Weights of a small GPT-style language model, trained from scratch on English Wikipedia.
Size: 15 layers, width 384, 6 heads of 64 (3 for keys and values), MLP 768 SwiGLU, vocabulary 3195.
Architecture: rotary positions, untied embeddings, capped logits.
Training: a variant of Adam for these matrices, 910M tokens.
MLP neurons of a small language model. Each row is named by its layer, matrix (gate and up: input weights; down: output weights) and neuron, and shows model dimensions 32-127. Each number is 128 + 32 x the weight over its row's rms, rounded and kept within 0 to 255. A neuron's up and down rows have the sign that makes its largest values positive.
Before each neuron's rows is what it responds to, as a language model described it from the Wikipedia text at the highest values.

Tokens inside repetitive or fixed patterns, such as pipes in sports stats table headers (Apps | Goals), final digits of page or year numbers, of in names.
L10.gate147 [ 92 139 193 126 157 123  85 198 157 151 106 122  61  55 136 119 124 147 130 103  89 111 109 125  79 164  79 129 137  89  91 124 141  69 130  99 134  93 105  82 158 107 148 132 125 136  73  75 143 113 139 120 134 144 142 208  90 156 104 191 140 186 157 188 186 193  86  97 120  94  99 151 127 148 139 165 108 151 116 128 102 103  93 143 162 127 119 169 143 175 147 137  93 161 110 121]
L10.up147 [ 85 170 164 138  97 133 181 121 137 205 131 140  95 125 164 112 154 118 108  71 124  92 140  83  78 106 164  79  64 138  90 156 117 118 112 141 163  35 196 146  74 165  66 134 126  69 140  93 107 116 104 118 127 169 114 175 150 162 192 128 119 164 163 125 104  76  89 203 137 132 152 161 141 138 129 121  44 109 165 117 131 121 145 126 130 168 137 163 151 169 160  97 134 100 130 142]
L10.down147 [153 128  94 154 159 175 146 150 120  47 140 121 124  98 143 114 177 127 108 153 140 184 115 170 145 134 144 175 141 106 161  69  99 125  80 157  96 138 104 123  96 101  54 154 113 115 113 130 121 102 128 120  99 103 154 166 171 138  88 180  91 148  86 191 119 163 124  78 130 106 132 131 193 125 159 226 157 125 178 156 115 166 138 130 147 140 146  92  89  79 170  95  97 114 117 123]

The preposition by (means or agent, e.g. by beating, by William Caxton), month names in dates (in September 2018), and duration words (for years, next seven months).
L10.gate179 [ 90  95 116 144 198 185 135 115  93 102  55 101 135 105  80 168  93 111 143 124 135 158 170 143 160 123 101  96  98 124 195 147 129 108 146 144 191 111 131  91 166 171  66 157 147 116 118 105 130 148 138 149 160 172  99  70 157  74  99  98 171 125  80 227 180 130 119  67 164 161 100 122 145 131 130  97 170  96 118 173  79 102 126  98 175 154 139 105 113 134 154 160 151 138 169 107]
L10.up179 [133 210  84 161 117 140  95 162 145 157 134  92 181 141  87 125 163 102 102  98 136 145 126 124 110 178 115 132  49 123  48 130 159 118 103 131 172 128  88 146 154 107 137 106 109 174 142 126 138 138 144 116 122 150  96 114 127 114 131 101 123 151  74  95  60 124 110 151 139 121 123 155 146 104 147 108 155 111  77 178  89 131  72 135 152 185 128 108 126 202  62  57  95 103 139 104]
L10.down179 [121  82 100 118 172 137 115 149 153  72 153 118 109  93 102 119  71 139 138 111 141 133  79 212 101 115 127 126  78 103 145 106 155 155 154 135  57 113  92 131 152  92 140 122 131  71 167 107 110 129 176 157 133 171 121  95 122 117 108 207 127 141 140 148 180 128 126 101 143 106 116  77  80 207 145 181 109 196 130 104  81 131 155 106 103 135 192 172  97 106 157 112 161 168 135 157]

Number words and digits that open a count or statistic in biographies and sports prose, like 4,247 yards, two seasons, thousands of.
L11.gate3 [136 179 105 165 105 178 149 157  97 115 143 213 156 132 111  96 179 141 123 131 128 149 181 160 138 146 116 104 111 102 130 196 115 105 171 164 127 187 167 140  93 152 169 140  70 109  93  84 104 113 121 119 174 151 162 152  87 187 177 170  92 155 126 137 117  89 111 105 107 144 143 134 121  86 104 111 102 130 137 179  66 114 184 157 159 167 153 143 111 177 159 135 110  66 109 118]
L11.up3 [ 83 100 123 153 117 102  87 192 147 114  72  84 100 101 111 171 138 110 151 163 182 115  64 125  76 104 147  99 106 149 123  81 126 131 109 115 128  91 129 124 126 180 154  95 128 134 216 171 129 115 180 119 148 112  64 113 144  80 136 158 127 103 139 162 144 146 150 169 109 123 161 152 106 116 166 138 165 123 147 139 157 142  62  96  74 201 120 184 136  93 100 185 124 138  83 129]
L11.down3 [129 111  88 124 149 110 104  63 116 111 137 133 185  74 120  91 158 102 124  99 166 151 199 175 137  94 137 122 119 162 197 139  95 114 150 108  91 195 137 110  96 131 111 137  88 146 110  98 137  98 167 124 166 151 129 128 101 214 175 161 120 132 140 215 143  98 121 109 111 153 116 132 109 115  85 181 120  93  83 136 139 203 197 205 123 121 161 109 170 118 173 100  77 149 153 145]

Function words like of or to after a noun, mostly inside titles and names (The Art of, Medal of Honor, means to).
L11.gate443 [105 143 152 128  96 127 150 142 161 123 110  85 149 107 147 184 110 127 113 130  94 127  99  98 134 100  84  72 100  60 145 118  89  87  72  85 114  82 153 117 181  85 136 135  49 137  71 191 122 132 129 132  96  96 204 162 156 143 105 150  79 158 115 134  41 176 113  74 174 124  82 123 103 159 125 129  73  85 141 127 116 101 130 167 183 136 153  85  80 122 148 160 135  97 112 140]
L11.up443 [102 113 147  76 102 145 144 156 107 126 147  67 141  89 171 132 143  93 153 100 183 108 157 122 167 167 145 125 176  83 165 197 144 123  83 139 146 131 154 137 167 150 157 155 124 104 118 159  93 211 174 151  87 133 141 138 119 164  94  86 166 134 116 164 115 116 117 147 135 128 150 117  97 145  97 144 107 115 127 191 106 130 110  86 159 132 162 145  34 100  47 130  76 212 113 121]
L11.down443 [106 112 132 105 122  54  84 160 153 125 122 131 111 115  45 114 100 103 155 128 143 122 175 185 111 119 113 158  74  75 166 109 125 100  88 152 151 139 153 114 103  93 177  59 213 118 188 119 102 135 143 132 116 169 151 100 130 124 158 127 145  90 148 174 148  85 135 146 121 140 162  80 144 120 140 123 152 120 110 101  77 146 177 117  81  51 145 116 115 112 119 115 164 159 115 112]

Second word-piece right after a short capitalised onset like K, Ch or Sh in names and places, e.g. Ch-ile, Sh-ue, K-em(ény), K-ans(as).
L2.gate572 [134 127  81 117 103 142 159 164 143  60 170 104 138 146  66 156 189 113 122 124 158 115  92 141 129 111 163 156 165 136  78 154 162  95  90 124 179 124 106 106 140 183  92  74 141 123 135 123 117 151 152 129 140 112 107  72 168  98 130 117 188 127 131 124 193 174 156  92 163 107  73  77 115 173  96  85 159 139 139 111 147 130 117 111 143 121 129  96 114 103  85 142 132 101 116 109]
L2.up572 [ 85 122 167 122  43 177 115 123 128  78  94  90 105 151  80 123 116 164 131 107  94 134 134 119 172 156 125  96 102 106 164 128 174 106 135 143  87 159 118 141 111 107 167 125 112 147 143 152 172 131 170  97 151 141 159 122 147 155 122 120 127 155 121  98 140 156 111 125 181 164 110 118 148 105 172 143 123 140 113 180 124   0 150  73 174  96 141 128 174 180 197  75  81 119 130 143]
L2.down572 [118 191 180 145 110  89 112 100 126 147  52 156 194 102 182 133 102 140 112 138 150  90 119 155 111 174 120 119 111 142 149  95  82 156 132 169 117 122 117 116 172 104 157 186 139 164 158 122 136 154  95 104 156 105 139 119  77 179 160 146 113 121 152 184 126 108 150 162 141  86 184 132 142 128 168 168  72 173 113 138  97  90 134 144  96 108 121 179 184 134 148 115 112 130 134 128]

Word pieces in the middle of a word split into several tokens, often after an initial consonant piece, as in B-et-ween, Sm-et-ana, husb-and, F-ut-ure.
L2.gate0 [142 117 111  73 115 114 112 137 141 130 139 122 147 118  60 166 151 113 152 117  88  99  72 132  81 137 143 179 106  85  46 150 105 237 107 149 150 158 104  88  91 116 132 168 119  99 126 157 134 114 111 125 130 125 103  87 167 113 118 136 110  79 162 123  85  52  98 117 194 117 121 110 163 110  87 126 179 125  94 101  70 143 155 128 121 129 116 130 124 113 113 185 179 184 173 145]
L2.up0 [124  97  83 101 127 119 103 117 128 108 132 136 138 117 180  63 140  97  87 142  88 136 122 172 180 114 113  79  60 106 118 116 107 159 224 103 145 121 120 174 137 108 110  81 138 130 153 106 111  61  92 107 129  92 120 100 137 125  74 105 152  88 138 174  86  48 169 129 102 106 164 149 147 101 169 142 128 128 141 136  77  83 131  85 102 122 160  95  66 106 136 184 160 155 131 150]
L2.down0 [139 122 131 168 124 130 117 145 140 112 169 121  81 158 187  92  99 133  66  83 169 181 150 133 151  85 117 146  54 109 166 118 127 125 158 122 158 140 152 117 115 153 176  92 117 140 154 137 164 140 158 168  95 124 148 123  98 144 100  91 120  85  73 196 114 105  98 159  64 161 140 126 163 111 173 149 102 155 147 148 141  84  96 113 101 150 165 114 122  73 142 158 132  66 171  82]

Words starting time or manner adverbials in biographical or historical narrative, such as by (by April, by taking), shortly thereafter, since, while, upon.
L11.gate639 [ 98 123 155 134 128 173 153 197 171 131 132  63 146 103 138  48 143 118 103 130 170 144 133 102 130 170  73 107  99 115 169  97  83 129 135  90 149 135  91  81 178 144 166 117 101 119 107 150  90 125 132 107 118 136 140 143 112  49 160 166 140 125 105  90 149 166 147 142 164 105 118 155 106  46 146 160 186 144  83  71 100 146 123 193  89 175 134 129  70 119  99 145 102 148 156 140]
L11.up639 [120 132 143  71 141 142 153 141 178  89 135 182 156 166 108 146 162  69 159 102 103 124 107 151 172 165 164 107  36  91 172 112 145  88 160 104 146 141 154 125 133 146 139 148 171 109 148 154 171 141 113 120 123 192 210  47 175 104 148 222  89 138  94  91 170 115 105 152 140 143  92 118  91  77 151 135 111 103 102 137  89 126 138 143 169 138 105 119  93 167  89  74 157 136 183 122]
L11.down639 [124 147 143 127 153  88 139 132 125  81  68 126 165 129 150 141 149 129 115 135 131 134 135 119 112 111 130 166 163 158  81  94 108 100 120 121 111 108  92 148 144 116 108 101  90  91 154 108  92 189  77  96 103 147  55 173 164 128 120 130 119 171 130 171 132 110  72  83 146 136 163 145 107 177 127 194 170 176 131 116 126 119 179 131 128 139 174 116  81 146 157 150 174 173 167 150]

Word-piece tokens in the middle of common words broken after one or two letters, often number words like twel-ve, f-ive, t-ens, se-vent-h, dim-ens-ions.
L2.gate199 [148 156 150 120  75 150 120  69 148 127 157 158 103 130 100 176 158  93 116 161 120 139 149 120 159 167 151 155 123  64  85 119 128 132  74 129 149 186 146 152 121 116  82 120 143 106 109 103 144 113 128  89 127 129 146 194  89 144 132 128 145  91 107 184 140  57 138 152 156 143 119 109 115 163 107  71 142 113  88 213 111 193 153 179 100 134  98 123  56 100 114 146 120 106  54 112]
L2.up199 [143  97 105  79 111 120 135 203 111 100 146 118 136 133 184 130 181  42  95 132 130 119 155 148 186 119 176 166 112 117  95  67 106 139 111 141 107 151 207 108 103 155 129 139 130 141 162 113 124 166  99 151 141 128 121 121 151 153 126 163 144 113 124 136 101 101 172  91 120 112 163 154 154 117 137 111  96 114 136  70 105 208 119 153 150 121 126  97 188 127 121 164  97 132 129 154]
L2.down199 [200 163 139 138 139 107 153 141  93 121 135  71 143 134 148  82 122 127 132 111 136 124 116 122 119 128 126 135 146 135 170 111 100  90 166 110 119 128 194 133  82 107  95 170 107  75 112 119 149 146 166 198 168 126 158 127  72 115  90 102  72 147 142 125 144 167 155 111 150 144 134 146 121 110 144 139 158 201 148  91 124 123  91 191 105 125 136 131 177 145 159 155  50  99 158 227]

Three loose groups: numerals or number words in counting prose (five, 47, eight); pipe separators in wiki table headers; mid-word fragments of names (Ar-th-ropoda, Ch-and-rasonic).
L10.gate202 [121 162  89 141 113 139 100  75 103 119 122  87 117  57 154 114 130 114 149 154 136 139 176 142 138 146 150 153 139 107 151  93 135 109 195 124  79 128 173 141 136 171 111 102  63 143 125  67 166 112 140  91 121 160 178 123  86 110 178 112 140 135 123 171 110  86 112 158 141 108 157 154 139 144  68  85  97 177 142 112  93  96 134  86 160 113 161 208 155 132 148 116  79 153 192 142]
L10.up202 [ 57 122 117 112 112 147  84 161 155 102  87 110 172  75 103 159 176 159 150 141 157 106 123  68 152 162 150  81  96 139 167 114  79 148  95 115 137 154 148 119  79 112 165  95 184 139 136 127 137 101 112 114 103 106 154 149  93 175 177 181  92 110 117 130 146  35 127 113 104 139 190  77 104 137 169 163 141 148 102  95 148  73 104  59 125 149  99 122 159  97 161 116 146 106  77 110]
L10.down202 [164 126  85 118  91 116 148 125 193 131 169 122 106 122 118 168  88 145 101  98  89 117 126 152  79 136 123 164  88 143 161 119 132 100  94  91 157  95  66 125 126 113  88 160 106 154 195 129 136 125 138 120 116 144  73 141 188 140 117 139 142 126 132 147 136 115 126 105 146 146 107 172 140 107 176 138 133  83 113 121 130 164 134 164 123 123 169 114  78 117 110 116 112 163 170 143]